Weights of a small transformer language model: no biases in attention or MLP, a variant of Muon for these matrices.
MLP neurons of a small language model. Each row is named by its layer, matrix (up: input weights; down: output weights) and neuron, and shows model dimensions 16-143. Each number is 500 + 40 x the weight over its row's rms, rounded and kept within 0 to 999. Numbers have three digits each.
After each neuron's rows, "fires on" lists the tokens most often at its 100 highest values on Wikipedia text that the model never trained on.

L4.up23:529498401517536500483503481544441492538488514527449451470514504500498514417496575495425462579398471554520515438478538477533433509598476483496485486460380518485483483458495505543489452537526485525443469600455450483459487493477474514466532523561450529489467507529516467472599460491446560516490441464481560551486496517553569488542524543522438455602507559545477480521484506443476506476557
L4.down23:516559561459483487512487495567571434499497554547480559553370507505608561526510534528482503505512494504486516520534477539517515442479502543465495476473517572458595483508495527501504483536555510523519521528514463508483460405460521548468521568572480498459513448556602556421515456518461527490486422491495495452429519491514506478569532508442502513514479478481484521558484453520504535461470
fires on: "ed", "ated", "anded", "ied", "ide"

L4.up619:493440500501537469488508446483508500528500457446562520511497504605497443491437503569490529485540495428481468504464458508464540451556506469437512492582516541461502476552490536509445501550498558500517453560472525526471494561436451449431546454543474450526550482531464470538495522577465488509534520509513524437453454495435430588466449485466429524459472515468467454475486590488562519569472
L4.down619:464478527538492584498499525403523510528521530487529502497475485565506507521478503569418533485488521502469468529571492430504525511501514483562491461566498403440548485507487488524481439550458512527543493516509494504542507480480507484476456489457487479535473508598438439462513554441472533495514527543553480484518493542397570572491528554540475469426530448552469469497465531492556536509542
fires on: " prov", " dec", " part", "art"

L2.up566:512450482534556553519462552480437578597500509474425563522526515506516501498571496506550561470498491527497481555459550493517472567523515435526584430524507476574459438506461562542510528440480533524508500525481462558460536488488523516458524439455550495477452437551513489528501516600505631500504467543495507481539512532532478479448483505486479495507525534481500585515544469493509474533550
L2.down566:518479499492490471572471540490519430462504551452475497507495527522421498465540486418493478509553516423452501502497501568460518539441485520411456534487462571462495544529517408539515499504445508440470483446526512499534488493521482528501450588519454465485516542483546495530470523478500452471456465526503476508570443481510532448439525495457518459520521513486523508565550466543487476486536
fires on: "s", "es", "als", "ings", "ts", "ies"

L2.up329:535514504465587507534449515499521549542494494482503513530529515537472567518494535536476543499514561507538556464440474449502546515504484537546581472475475444567491550438555571564515459439460528524433537532446509475541504544481477442474506548538509526486506537435462526551508478509545474492571479479505503448446547503572512508509525543423508490523469473519466561537517496491536483472495
L2.down329:480498493464485506542504489530509449473464522544537556525495550494475494459485485533508436506524462555467504508511462477503520467512594541480485484509497517473497477561535547484515488552453610547507371475504524622472485532488505494526496457578488517513521564501535479479542517498443486582445492532517452542463470499534518547500493475473497515495385509532487533502482504495562516430517
fires on: "ight", "ig", "ic", "ath", "ud", "í"

L4.up716:504497446517511544458418530630517501526589495472519481443513522548484568530447471534529501503537507492576475493504446506487427483471503491522495480487480498611505490494480509533463506470500566454479518550446517447528398509476445605513496497473483483477492507545467532529462526457515471541489472528530526509498428518523530521584489551502508461543463482513470494528501480508557510571506
L4.down716:556474475474471496504504467470527539496490604474440465523529477492506500524536537551486566478463570458541467540483434550510480523490468508529490524523511573425501557513561577525444571460517578488539514548482498473502513485433489558492498533487498476514483482485540575559519451539445559484617466534580507527495499484459531512520502475509365511399526498540495562463434470488462517527481
fires on: " trans", "-", "per", " single", " Trans"

L2.up745:582520473514438498432532504437510464491489493483472620526625464591500495489464545506521549528514460518471464528489462472515522538528439511401518528493483531576509444438484496436516491500501533513432491553493440575469471565474450528530468559487600518444470518465489526514605554516464438539501506537513517536449454490527580489434453513538519507511493597490555508468499500495503460584506
L2.down745:486456476442473506558488483514550583495490433478475414509423557545490500521620490461466567482521503534455485559546444468502519447509504469538488544462446442525500522493504484464514490472490506482497500509466506429502557444469434565499579476586458530563537489529550520505539455526498498499467491506436461430491499512553477552483454436532531502465528459508553497534540515510526526462492
fires on: "one", "ort", "al", "le", "ference"

L4.up605:539541471482477540535531490525482559547500474478491495486527525478472481539439450565551461609556506525514555478450513456507462556496522516513512522451559447505593469460511461447450510482499446500477449534486460546479434560554435464493397475512464469504493508471519482549534448539556480501457448424510492563537528499522489513520473506421549453436487416487457428443507583428518479498465
L4.down605:517529565450568506522573513510405455494419558489485564488476455464535455514469537480480459459500523525552455507475452494531553478566441498510466475540479500497448462521493493535484536552556485507451496608515454577505521546427481538438476520487447447556441467471472517502529485487493485490484444449421536510452481470523461507480468527518488504489563590473519516486494463496506479424397
fires on: "at", " that", " wh", "wh", "Wh"

L2.up462:513491490518496505498543510538564502490443473499462443491467541437557579483574541475507451501450488456522502461532518495523543510488452459447553574612519461493480469466532471509544569483493525552566511487559523500595491473507496504530466522435551539469494469457482513520561468494501509480448416476529510520496530517519610560490524550472566541487381569502511492484478471517537473483481
L2.down462:520499555496469537493502498461509503497539465491489483543531545523512554457526539483587610460447456514474477528420463453534499495451470406475503466424479496498483545513475561504428431432502507490508515452518450489470439488491465488467476526480465445408456459492514544441506382516530447447467487477494531564520536450518526521526529466461477524602557432420480490506479448481523487502490
fires on: "an", "ell", "am", "est", "rew", "ess"

L4.up171:455527452531570528472583567428486456489524483512401515485521452494515533431502518543459482501471556481507453487535455508579470526521557503455513444483523441461477485469470552495513510484430518472568517506486489465473590509533497514423500488527481457437515510474481594463468536509552501479458498514460436574498487433583498454545497469520445529485502547496515464479524509507475521503565
L4.down171:553506537504509471494456522540531543574491523462509476463522468517464421472429477519501456493497457474464466537488486524554457449489473445458491486470516478500493514587518529442522542492555544532478416433479496452496518467509517436511621471516560471522497501551527464455438516472485551454456506576583457556480544539423454485559487475460542525494535533524527493434483446490516472495498
fires on: "y", " Y", "Y", "iy", "ats"